From a checkpoint of a small transformer trained on Wikipedia.
Size: 16 layers, width 192, 4 heads of 32 (1 for keys and values), MLP 384 GELU, vocabulary 4096, 4.16M parameters.
Architecture: LayerNorm before each block, no position embeddings, biases, tied embeddings, ALiBi.
MLP neurons of a small language model. Each row is named by its layer, matrix (down: output weights) and neuron, and shows model dimensions 0-191. Each number is 500 + 40 x the weight over its row's rms, rounded and kept within 0 to 999. Numbers have three digits each.
A block is one neuron, or neurons of one layer that tend to fire together. Before each block is what it responds to, as a language model described it from the Wikipedia text at the highest values.

Description: Sentence and heading ends
L4.down350:500556485555578482473417436565473544536511477482525450416544453520479420586472496474543544523551528504513449475507456578477510474464503568533501494546511541472491541477431511520512466465534486496535478437554515563452499546461526491542491507458502474552512487487530464477454517470506538426484458549466436540501496497478586506496449497511513528583444484554575476636514535439503525443498576584466489490462494553494472405555508472531482486513479508455511458460510538501525491551522498460507515435462508448455493450488430546463532525489584472536516449498501465525500517463502443483

Description: Headings and O-tt splits
L4.down291:491426486486511542412498521546515579534541496504497465458471389503518474533553505602460540524477464549501463491570478508493528538504434531475468468425520457525475474521526484463479494491535479496499462424578552509454488450494531469533469501586519464474506495531553448518412529500445575559443435527489508448516450465547451494522580506537505434458507501531444548531446502489451500532506433459568523549512494543527501478537540425478528512567584537479485518490454483571480495506446499458491495498562426456491530486561474519559523497568460521496516494451484527533487551582513547508

Description: Sentence-ending boundaries
L3.down15:538538455464528571493477514527492534520548488465548551481522463432527550502482530518542428482480384487559425492493431523452509433473472593577484489500482477518587528529493498572488396484556419552552582572437458485506498457469507467499495572455479530521507546469483534578533438512496580435495411535484486479512497472491486581492486496492538524423516514421490499602528442508505482447512494512500480512476567539499548434458514506548529502512539520518547465533466494474496488503495489495449507498440545453444468480519464474460561441503490532500516528533481502484530469522498459499
L3.down35:454527503454485472517421575515553448493567584476534515439506458543486454455468625540525511500496494498486478438475485518519417518504443496493516518478514462476512502577486538484517367518599548517513539448444504444460560507531446433511479563444524485531503556491536456457558411530501459498471457501517490511467426466508513483533493588447497559483501517515534564516563475454525509523481547522494500443515488476484520510545531522550471497527457477461470449554451558482523494512540477392529422504456507492531464492507552506533449560520519578527489494459487543488516518442498491493
L3.down36:514480528518544484550507494597471439514512548448455544492562581519501561577386502530493502473452503561552428539410481532487444500497505547478514510497503453511529482422511524483532497458467535548481534470494484528430530496436447523513514493478370523600491522543557493463507527482612475490547517446554461512545485409419528527539527509528480500455534545486447540522541488492449511463480492588497475502526478474488408481496411503528538433564441531516478476460486501532482491571519525471514511502488496481518567467487465475469519447514499467521466569514505514506493504512529468522
L3.down94:495525506530516498497520490553487546529447529461432533476567506499474440494504516483505498607424501504548555512543533548578488486524492486498504426468467565456458530522458523535512437444491504490538572527497499560466423550420538467519486495520495519453476477518489470474467556485519514559459499399498469534528456502461598487520523448494545460463494500451507501580526516467484515447470590524511534492555458493454537454523473526456489457513488469402482528513600555513515454567554563546502454473419549475500539482502436539512497521441507464554519453566496435438556506480444472488
L3.down126:524523480516558488473510541542481492475423513485484473473582452551473405550463512498449554472485461513511510479521523506497467526498490526526555410501492534468493495502564549451523449531507556559488510538472503489498533530432539513526511502531487475524492437525514492485461405439584534474496449472582510583563514470520547525534538526479504475476486530493546442590485494491513499470494505460501469427548428461505551456500447559428503478481475473449524566545557522442503411564553551508490464496374538502485518464501400483510490491429521504541503499571510527500531471537512394496
L3.down128:483458452517446513434484496482489481563461506441568490522469495479451561456493520497503500523510530506483476448529488504465485501562426477431503531602516497423440445500496500475464490510520498494575467577400562470551471524479484492498540531397486439525559525531482513550618521570526470553459418490511495494516482545454523499500455494500476518496481485507490565528499575523509536531513536480482475519506490563514435570477510554537596492513508557512493520534563526564452487506533492491518467448519525491552439449506457496563514426476479478472567430442421432520485536444524521544
L3.down149:556508563445573526534486435584520451478411487489421472439516510556552501529467498510463512463494502526530461525494469522536462464510459473453502509553490598451493509492465446464503455513498475544490477530538480549506541562529518470481494572457488523497495457480575495503426396530501539541475486506518466540551540463462571539491564535538482536489526481516501438582454474467444462493472508505513470561519460466509500518491433528461516475512485526445557461501502515491509408531575605542488484515395536496556496444501543440498549492490526458536471511488477531546403499560502428468
L3.down211:514458489518486472539554587464423571497489417449501485468457474499472436403550539512541475543535496458511527489568554531451525467464469526576541489477447498490461545482467462544492488435530465540555575479457452526455418561454461521470468529504529563399534467478538505505541523499554503487504459502501501533513559528507436519478436539479511494478508468428519580517500510449467481545504572544540516484564508538548494530463442482532492555455477519437471553521486459546525449561462509553468485491454577521490553510506549468526493485491481490449516582538430457534504429447492540479
L3.down234:508461540496480434501492438573495519519440494433497450454560483498509458491432546505454488478521452531502600477521476564521506492566497434515487428500415513501444492442541586511469489544527486495474530520508537527500457549523536476534474535464468517525465564533461547535414532529502463565555532431483468550495467515428521510506543515507542523534423549461540431539506573475464430531544541482488516459550486541541467528517478507503496438536509558440445548500559530532534422511445506485432529427508503464478440439497420516498493462547495496452517501508450505501543540545398521489
L3.down253:531468487443483455526408472478549447510513533484477633441469546551527518472532493509411544486512493479515473519453470490527485508442528515561542485563507490472455489513543503496521491472510521435529512514551558525499504560477497558454572547479444510537540595487463528466496440508535440604527568490487569497498504459523535521496534509470518473499483561509609511524518485501487517465491524547506529479493419577528457493441428426530520476474423545460465476494482507514450466457585472466458538502557513518467552469492494527506511523379483480500475454554467552504458544512426464491
L3.down255:533556493498546535492487535506487454492502434569482479437529479527512513428469513452517517455522512511511459535554555544513492480429511471483470503585471535544498537470468503469466469453477524507509495539477529466451453483492519510426566554449525510548552488550560482510569473495545557517467494491521495576574488474488551517550500491482465405439508545525539550552447489418542569480531506526530456495573481479491459460468372503539452553488487547480495523439465502483568460492500498457561498443519516444571560465406484480563547526447471515567539475451511464455461554454456449465
L3.down258:493541495515511522463467550513543503477487485528464515512473543513501488513430552579402488504544537489426516486570567485556531530404417549482451448508527456545447501523433496508509494496512498538525444527547536417542460522477462502517454562491502561539409452492506487604492478515443519538489489437525506545554487443539470473511528480470507517446491461606555462487491512459467554506484451483534479436521511496458492534579554522499447502514523493508531516473536515488535409555465520472582436437484423526524495503463473508546555570483514544484530470481435548480438477517550513544
L3.down263:497557451498427442527564462471467507501489501438479518499493423523551546563547489473477472427485535495557457462508422462566543533508521522509508568468507437549491532527523453492518451520510503493481579423530512536425477517451453503469481468491498484471547574478511503496525554549554497512525536563455444487501512423506485540500492508444435488548515430456545441470528472499421501519489540561541509515468526455465502444505461512560514514490529520415523522481463476544535518613554540502486526457499551489466573397458507489596526490471555454570490517537564474456516488463461461467
L3.down344:530527556534589507492524408555515560464501473464484538461545507533501494503467484468494494460478485459509477555491456418486538507427539489491506520529454572445494510550477491548586475432434474598432514470518447507455499535462521534490487531528581545532533439592484516531452503515535487511535507424458563503517545471488552501522533510527496429522486528456506450505490403432434459531549547472495464513563488517569513451517521507465482497525441506478562529541540484502471483589488502451466526493495591446539474490507431446480535521486511492525479502508494455577461514515415453426
L3.down350:521421495504497521530518498467481523493462549428490516475498484477418463477452482512427418554438537500462591546529479458526469461569528494482518470477479503488478521418517495522503518521479405437519473484441523481488511481518552521625488474570470481544525500554447433513463541500533478477455567418546512495520529503542509484493520519586554449527513507518526499579440580493418542487545442466575554585521480475495538485485505467494502463523481557482532528553568455491553467583542546516525505491436492506468432559487534560491496510514458457486538513478438466496536517470472553505
L3.down379:478445466568566478494543501571413455522475525476502524427516480509493516469495570535398455447495400534518453472496578511549523529548560541612455475527509492502468537509533486489478384438594543494528536479466527556520458512463490502455515517487509544481492444565443503554466436459528531568489516396487461488538556536488543468494502539545531495482517581475573512569528524523543508505507506531509461470485539414530525475500515516452526485564505488442460494451494502510498428538462472517461479477491532437510487424501485489485505521505448541456494524481476459563517517517447467522

Description: Token after a capital letter
L3.down52:536459413524425513520535580519497545492529460468481512454467472449493537464501495468580483507523483502494444490472503493510498479484539516625487492499477499473510570539516443498539519481563532369518472480516522438445450549460480489489473552481583538496511499508551550437495526458460437511525521486451477524446516492534490434586509528473463562470539460435492544580499517528450522485481493557459497488510517464564510443508613539514488501438531508474527503504490419527532510396468405539459521475516515511518441498522510501478466490516506498543469518490569456534544505553475609527
L3.down115:481516506504515506544497462438484521507457494442513541421537491574511555549506582530510487457484472568459523469469457466561510488492594486520496506443502466445508456477458498496519468491553485505568499480508424462498602495472456503518484605463563486506534511566643537522451504545541508514479431482524480512498515481514529458514456536513578538561418505491485490484531459467592524432514568493491530508444492513488489518471539497486499505504528534483531510502549569548549465567460459477484532474492522429483420503575453446464554455511555461447460513474501473468425476462546454468
L3.down116:507439476521533494497512521514451567531518520492516534536507498466503458504565519428545511495516499509510566464507498515541534502433460550571482565500525448537579557496431392454534498519535536458485495433516483469524468510518522483524508399518535505374575608489483461494532549466425528530475506498463427489447465503477411551480494482530562548532481459531511543500463508488518509530534460513584521441402493484521463437511455470508553528391535545521532515526497528483493522472514472461457464498515515488466499447533511593497513477470526504454517477481542459530579553546449479492
L3.down135:511527566500498458482493488442510496528484457573444444489477526455499494579581432475582450458561534504506452486520495502424570525517519478526491530486475466555413492475515478448569543453559448474476498502501473444433477531532483509483455567519504508535479578487562546523516483586430487488459537513473486489489572487529451520539532519493467557464473485516380516549461531481550445461449549523449531477457511551476463501480518479619466514491484478509548466477455543552498547420493496492484508501533543470519484482536537474496486458526411483492473527531519435494472552561493589561
L3.down139:519524521497500450483484441551475513493549535542517442479537494485565535453511548557504546448502508484526435540522487535545551534523493525453514501471506485524491514522540541545457462467489510454521552496456562559469495444541450512471527446509542524501576567426504541527526464425465453513520495529431539506481508456414450523499455534506513557424545485548435498537448494489525494485494464510532404457511557512477479514523474516479403475514511484460447504473398529467527522493536362488502556510532522511465583472549436415473496508557521526496570523490605508513524480471457420521
L3.down154:507437552553484588471546483420490471520546543490572490505472566515541553448510500491466480495528488527454511569440502463495455502508528466473589507562493533472433510558492569510409454553459471542517555489511492556418525486530497561559453420495538479524507470500463563484494533458562555525497473525470486553483504514479471400533498488527504482465506494523540522486517527443575482514513504509452440545552526497499503451412489537477526515496505445504512411558457463531484572483508422518478391558527497565488518474402492476494481542508471456505503457464549460451524508469535537543
L3.down160:484466480591509511473528549465432516531452538493479481558537546425458516520480482496487491487570518526507506489393479479473464483530514500502473509511456524443463462533526519496522488458499469462527425503447429461463447485455470568443520534503509462559517618464507480527481506545483450544444461480529484493446486442493483465502407463521539461484580556466516558558536525551498450532559523533518476483476535523509458484538497434591517444462480514591505437524533486523524601505454493427527536474559481486545458518544497499497534456491463495480566551513515464515534462549521542623
L3.down164:444553479554507480541480509517545534609519536546449487477468493603485506481456521506514439395504515484505523471476508482521496454466454484525443567513521526479512536474558554496498437483438523495491552442496434456460517481496518479549482557482528542500564522474561404519562577531495509480456450465585523499550529534520439551507441493474410479442519424455512543514543430426534600495452501494510449495484430501527529501528473502475515506537478506550576549514516497526456465484585518494519442483452584517521438472523496483554537542438453509505506465526527537494523518502470497458
L3.down227:508498491451538504472460496474482470447514477554534543555478521614476512507418522500527467514485512527455466460516545470421475461466477523479522451518531517469467461489477556457434516563531533567476554497542475509506456515565490488399529540554542464478530536461480540449511416477470512444448502519474495517532500466555501528514459547426441488467496502561512516506592574476487592467413541487476458457451460584471518522503409484559493534530491489523489489512494526488531430445537518530500506510537455526537470483506557498484483574468583528536579465444565543501487511497606525485
L3.down262:508521446555428558535536485499500517581505433463574487527473551516475521496431431465549441504535470535442512469528512474538491516425495436468507466411488479467481462558484507446485513516545477493525473487523575525424539466476548434472465459515501539494574478586511479539554451506504581505473506491540472586520517556494495517481495485510491561520543510515485494556550548522421470446446490491542491494497520463530505392495494484513586504510434508499512572484440541485546479470461491520486496400469464479546494491488456500456501485595456529537508490487493455545447603494509581537
L3.down283:471566411465553498511509539519449460482441441593541453499437408519516552474500489549504515454563466549537434464473541474416493544539507508495563464492536488551477578542559508448522502456502480493483444490486565481437529506461478484459413502487495504486502521453485526567551447436521453554486466446437472506565597515550528552473482529519517483488425517506599559520482463451483499499520476495546503497478440521520510487510530473459487476537573547474495533457515536522449488518445553524444543498491436451545487532554481502536526523466496578526470556525529425500471502488485454560
L3.down297:471511538541481467493510514521511567554490443461515437531546567556432454470568548471496477536491462491501567516553436496510581477495532468542495500508486478593502446516455465533570540594469492509483529517452452471569442567456493531473427490475527498479565498462428497527491488527484542488528518558447507523502520503519502566442526493495572520516533452518543460514555486513450553571607461481465424493489454575539471516456516542542463471515541526544436464561523538491438485454505526522490505423546510449479464539462457536466428421482522473430484548476507472455475507482460462480
L3.down333:530485475451478462416422501435574503507504504502523515540446507535442481454532515512552440480509495505512413460534471430499478520458517478511463493487554422555520508558515485465480476504573448518586501618489525556458508524589473494466455489450508532495479530530526509500485432546514467561503472518536501537454480525521456472493494564560514494472508526511486527538499561475548511482499469511509482517414509445519502471511509462543443479445500494528423490534522553455421502438580484486541504492504462420503551473567587498440570466495588533491452534507550486533558445432536504571
L3.down347:558428514528507479525478510481470465550462475525520464513552523538532506430495535468521480478544461528512446487465597438484524432400416520486454500481425533446562513497466469541498517455509408501509483535480441526547448472512547571499518507612462496428564485533558460446522479500523540525457544529523490547479511543462528534443497502483463510492504527503556561518529478562508547527495482438527513478476505568509417549534516414504480510455458510521494532412443545534529512479513405480513519510523540463529504455575509507440526537490526548494599557445464508501537529494501430490
L3.down357:492458500543527428551474458516448551497480552529476436479472513568501454510512520486515475539568516449525472462455451599493512523493511526491494515453589492574497504487537456451485489565483483520483494476503565448615461504588530477466496452479468459535572504441516502413423519515499494529524550519462558524462531421469494529441509510560556448567546503497533535515449461484437503540557465473547466500454481493504445481538514538547525506453504479438396448532585546549434499508512500458508430491556532480495508509539512589509450487455514447557470464459503495520504498481445519527
L3.down372:470518489538498440519439539459478510427571560360485532593506458521488472530510456555534509563496550505560528447500523522476448445519524555517519527464464526508484554534507465550508480501475475460493442490468500501508459449494507491494511483586507533491521510493457437547496508452495503559500484465404586533488490452460517502495479458504549482534563514514450572543521503496431532521527403509493524547403519549475479406452551555489471529490499450483569523535523443563486457413583484525489500454501501490468527486510518467454517475534564510546561443499552503461452511526483523567

Description: Section heading openers
L3.down4:515515575509512505523455459501510489443506528481458525510517586530440527516430488505502532518504519535498477498415498489415546513491451515533562415527542486521443578512577513449429492500537504535556515561501558516436532489462520490434468472481460491529464517479542600528510486566522511486466510509463564554479571540460492520551535476518536501494481593563478394484480532494504537485487491448477445494500493525530555497511507443443555446542503558444480572538451524478433437505503489466533443499540494465419451438475586435524478504476521510541516510497476440458431458555487461536
L3.down9:467449451566520442478547552532492522499434527476575520478434486556490519527425443542505476565456485531459563435623478445531439464515522546455508475517563471513429555535515509518552522444481508456472519479532493493493528491498484468457574530540489523395492458512526482486509549510508497492473401539477471526476481549408530512548552523512541452430467444481571530493428491454545438538508482537563604524457507462450522466537474533497453529539446538500490475551448561515498514522533536565476424445504490486472522524529493503518509520520473515535528554492461520495482461535440527508
L3.down112:432554489505437506515555480517487474534518505559544446521513458538456543522482484477457472538473517505498524518519559521550531480474456546575569529513518463504506521498480495497482495430496509518548501545511555485494477531501559524525525491463497519490540415482442576484587468480474492414472531426517478520493494483548535525486549461523430513513490534497517407577453423483523595504474506434436470424565502541498473519434404465496535503513473562438522488512538470498603542483506495515512458503486519578542510528446487467467342464502472498473543509527528449544420501518470470506
L3.down120:519546603483510444522448515455499526513523492538465465542532601450537470492513503471502530528487517470509483542573510458485519530490465478519465482486469402496482540508472477477532522585504519534539503461529482485449450406513504601474473527493522548469445459506536491518522499511568498447427557412559485530456458535492505527495453520539509501493490445467502478539544507506458499430506496508445486496596465437522484519469558499550464542510471495556482555454541472516510411484477403450463522492439445519495627489556475506479579567491489562421534520517524485500502453503556478451
L3.down148:550463537486572491499514511510404572516446415506567532516489486512596466500488494480563428528534455512540582451481500488453441456489426556529508477431514515465527454545533484538457474470487525521504455513504442572528438434507507517501472511501492444423516456490481455453518558489572561546490516539467454479456496449450523571562515488530450475526531484512482559551529547478438531523490517472485527475490539577453534492550499471497483511484499514437455452455513506535483563462575449514560477534530513505484430447544480455559530525483508549515478556459421501528429424535531543489
L3.down159:448543442582436489499524500565509527535513451556562392506451496499516442457516505504433485560443437553532474498543579518444537499510493511543500453490568482592578567527511449498549522463527529544549519509525475546484499511442455505479477519529505450526473472462561454502496451506531544443485496480475525487459474481490522485495556462504503489412545472529558501524551427448557478526507514529438531549428464478492526485462502499504497550460521488540533424449463581469500488476550468448572460516527477446517542580514514475469470485477442449525576513485429457481535491564451552466
L3.down177:477516414433515474575460486575539482529435507485479537548532517479538460496546544479520430534464477472437532519536514480475525528484482526583478522428517454479516539519541533433498478527474488517522467464542469569493538470451554527567506497561492481457491468581542472538509547502468505548482459488527501542461564537509524540489546512440476505512536535497459446529547533539417473539400528436552491528489515464587484553487572520495424410514462534465452476509486476543518439456426401477551472461490498531424582491493457500502464504471515506519437565482503519539452483472534447527
L3.down205:517446455510572463474457557530483622520468458545484530488572469475577393522589492533498536484481485559479464470570506537442490536567492588466500400451557456492464506504521479508421552571511477436462510520481494537540471493505490455527504547442491479489463526440597502462472510425540526502388511532558543515497454524452530508495431535521512496472515491530467475501476562512421479518465493458553534509457499508465528484542535468472504483505493552516417501502482493508509526560498526504458509506476419503493473450511448537571491552451500464492489523486455559481558450503534528509
L3.down232:500465506512484520542450513491551501485549489468507491532450515510495478424486489481548559563508528512515526505472465509575512545476606479494482476513452518471452469545487443498540477474539452538499466586427565429523449578582619524542424471540507468500508489503444523475490507441469490479527539478487497484458534489433482517491502513481499505504512470483458532519498466504459467546491510506449457478506533534551477581444555459461575524543519481499414476499578567578595552550539535501429483506430465489517440494463465483510438444520520527571547468505491524480398545429506488515
L3.down252:513494566503529501481552601535504497497547436467473480548548487538577406534501486471509534490515482511441475548524519479461529497579439437545532556516474531548472499498511518437502527477542509457479549528475515475451534481493498596495490510525445471485476634543512603504539506451512551517431462529565526430460487424441517522530511511503448524429474514498403492439502517485527550512467494464512504485441611431496522461449553461429508506493478477492547486491542473474472509449497518499505470513469506485540551517377506448552518468485520467514491470495482543465522538471553448482
L3.down286:494465439555543536519434529473506523498552537526505547468416519463498566439458544489504457525552492489469521539518472447494507527444543497539488544576562469489444463491482571474493466492532523544498538456495501503550511467502416520443564474468518462550486473524532469524612568476504466506506523515455480526453496501498434519482506452484421415523531509508471447453525461463485546490495471500543545479543432514567554526480551532485497478432548465429493480463448465492449575487471495495549541615575563469474488502476513520482532575468458446507506477491544476546379534464464493541
L3.down316:470457496453497527492445446505558527468446558478460464529506537415523483554507536524507507511539507428444501528515528467509484482497553508583526486478507484492556489466500408451583438538496421549524522477537514538531544431520470484537508505582467493460515454549552500572504547409484576476519502506517482539437491454540533494490533456495522548424523512469488469490499478468405467545500554496482552503489444496524571566497458483455532506397512573529514534499433513535473419519490443532462566569515467471522485480478522483587476547565430476453503582478465530519482511508470480513
L3.down341:514432471460525445480435515470470538506509525558492500474525479480496518450463544457440486566560467445491502480538485508537481442446479482495499508471515479437540477498495545483465432486449499502550516547534563550539487488522511471498523521515544544624507521521494446516537513461493557484497562421494470562512557586522498451463483540507486488393536463530622513638473517517458539470454592491530502481527477512457472443517508470526516503594528533494534511497534469493522478469485508477545441544441459550543446486488500537551420497457422571478494488504495460426444516522500526475
L3.down362:482489504457549509552492483464531452464457529506547475579428546539513466502446525548546523479529437510504423489509534593543429541464482451534524485457500573486527495533487465462465433431436563514469569500538554479532542497455467494498529497480543570483505535453444473522532502444514495565508558475468431465541522471529557504492524487532460475530483545472483487501464475560559536600558450496501468527546430473554478532455516577445527460490442515456548473463514503541536460448509477495550457547452494518530532445473532445521524471531482504514420518479531432493510601415481491435
L3.down365:429543486523502526539478460499438527488467500487579456509470517474409425498471430502484480513513460449511569604575467509542492521510580438417507595477506508497509497525575406503557480534515570533424504523553535454504448484479543534513542453490429494505462471480506487525466512440550557553476524537433484546419489470506526514535490525544490466496555433511490472441458494470461481532463501446492520488496430486541561544515540468444526530551423500439507511543619507514568544541502521489490494493459503477511530509517491480502413519495506503490482488507494499478561581547512485543
L3.down378:471456527497564482559475499476467542509533479488467523492519532487596467484574528527511604488512425458499465525505569528521472556614526455505477450538499456484495426547530418493448450495485459480517499513458492449484521531474495487464433474460537482537508542522488491544519511438477508531464475535603567434533517473530515442458508535512544524462464546563512497549470543524512515582473479486549499471502579528461485550556488476537424539500455526564467510527504520516472518473541462446422486478491460543468467474519441523480514511504476536486397457474572480418471570414456535510

Description: Piece after capital fragment
L4.down131:502474499522491496499500525456552498553504441466564498508400498463485472470575458558528493366455507549503465446505498456525464484498518447500538514567469521618521484476516490520454514575490425545471526537527483495510521564499379479448500438517494472510562458526488559455501489540561440495453497450579486516499528520488492489572504553544529485495510480476483496565503573535642541480492477502508501475453524505552486452484544559562549515497477477481474493546497517466402501400440545497445490523475480505494511501520532516494578445494471541444497515540490526510480462494496501542

Description: Word-initial fragment tokens
L11.down57:526506546551514512523470467528534509536432493487442484393484569515526502460501434498432492442496492509440451492546507556581497492531517488511552531561516514518500425508482513506445493479489568526461452495527487494466572454477472445552512500521545468507473501570504504521617511480478439543451488494462409487585636467487516489527491492559502445518498519415610473535527558533496528504489522500496489457520498441557533474535542528483464473429449592449447516544496514476513446507415466492479466489504499478517493517391500516482530486500526501473501524455527488443502509566552465514
L11.down77:504502458556486464499483516483521500494493537418470501523461452533410476473553452488488538509497499454521458520555489489552497479506521437506505521509492501492535542523551531512448491510490471533518516452565527573577496517500544511533500530502518562463394444536507479484501540541508570507524562471539478486428465516473582495470486521541516464554491474549481576564397501483465551454509479425464524560514530529509398478458470423525411502482530477506489503515508519547490469513483442536465418477501395516487490489455424488467533469566535593486504460433616455454521514525550519521
L11.down144:555448521511460489463488492452514502510488524508447496524413501441473475506422515571464507585464476487592554429523568526533441499518521499486491475384522496548539503458575497471497481415496433512469462561492448518532549477473475487412563530499481503485400529474489561525472518508537490485499505601473509562455495545522525479491485491472488468501496441579498465631473506520479522522491520530522589533536533517514512520493500554504525528433538455493438528489505550473491534505455497485490534462500364527461503510549530536529511512481524446488501575470462475551447525524541493474
L11.down181:465504478560461487535475568433545457497528558500515528493515491494435455484519539465498479446526568425517466491488482492487601512557561480486525485535449424564505510480486512462600485473475582464500523481500484506613527541564469485558557493542493441523469502465512436481546542539489503414532521475549515515506470501463463451497561454494483565543483433535454422464494497462493474486431478502518531445566451482618522507469508494473455483489576456488469454548490437590471467549513484500457504562535406462508508558450466531493477517501483481531526537529538491511548482460455504500

Description: Sentence and row boundaries
L11.down16:527466478519537506528503535516520490488507422500489475487511498396491545569524532469553505491459493449470541480519506483505526497520472464525500505468430489499556498559551435547468518466436492496483446566493535536534560519453463545522535493538486517524489466517497523510398449501467527467565503526422481517570448523486428430494578461501420423561460462497506529589483546588416485515449495540504503538444487559540499500462551540500513481576453450463534524567533444513517538583493532472484434479463399491464495506541530481492447527462454515506533513530518472552585563492451542516
L11.down153:483475463532530493522512519504523473471506495558512472470548509426442502559473513525516504559548474429479571455531503512481478518461539478507499497506435551539518500477503489498524555465489445500531452539482529486519554491524477524460507499457485547526475443497509496518453477513464509478557505613448503511478540494510506504484586477459472442499502538584464479606477525551437508514460503466534516563456571493523576516488507559525459447489529519476616461483532491511480516533510497505457514453483279437404468511598520502478511461476467510542488537500529447501451494505492476542
L11.down191:460505492512541523498527498498532469460454477489543497493477517443531517593431574481473513457503548500468524528462549538535518517512545458467574491471442594463531525530455484506532592470429478553544521466466522523524488512526504473543486468520557514547494497474516465500504536493549453520575488447517495475452588504560478528467511539478535463467543550456443473561517525535524455443489424464505558616454496488492519502606493450514491485514444479460476491470499479493427507548532555515399481530493402491417545435547517423513542435492521484515507494532496480544544459441431464474
L11.down333:514458488534510491507500522503476478514518423496494560524520498453505545529481554567512468551533536502487498464560537501498485548503507444518535499499507511468460528486577515470495540577454494497535501488572515437525535474490427549502497486510487483467506492474494509472497496517459479488534472611392506522471519541482577529531500450529519442525473484529482492607497488447495561537465484501571522520422549426535479501506481542505492448561519453510523456492529518483464474517511509520468483482524345505452513460621513500548480460464403456516527539564376496465465486553399482549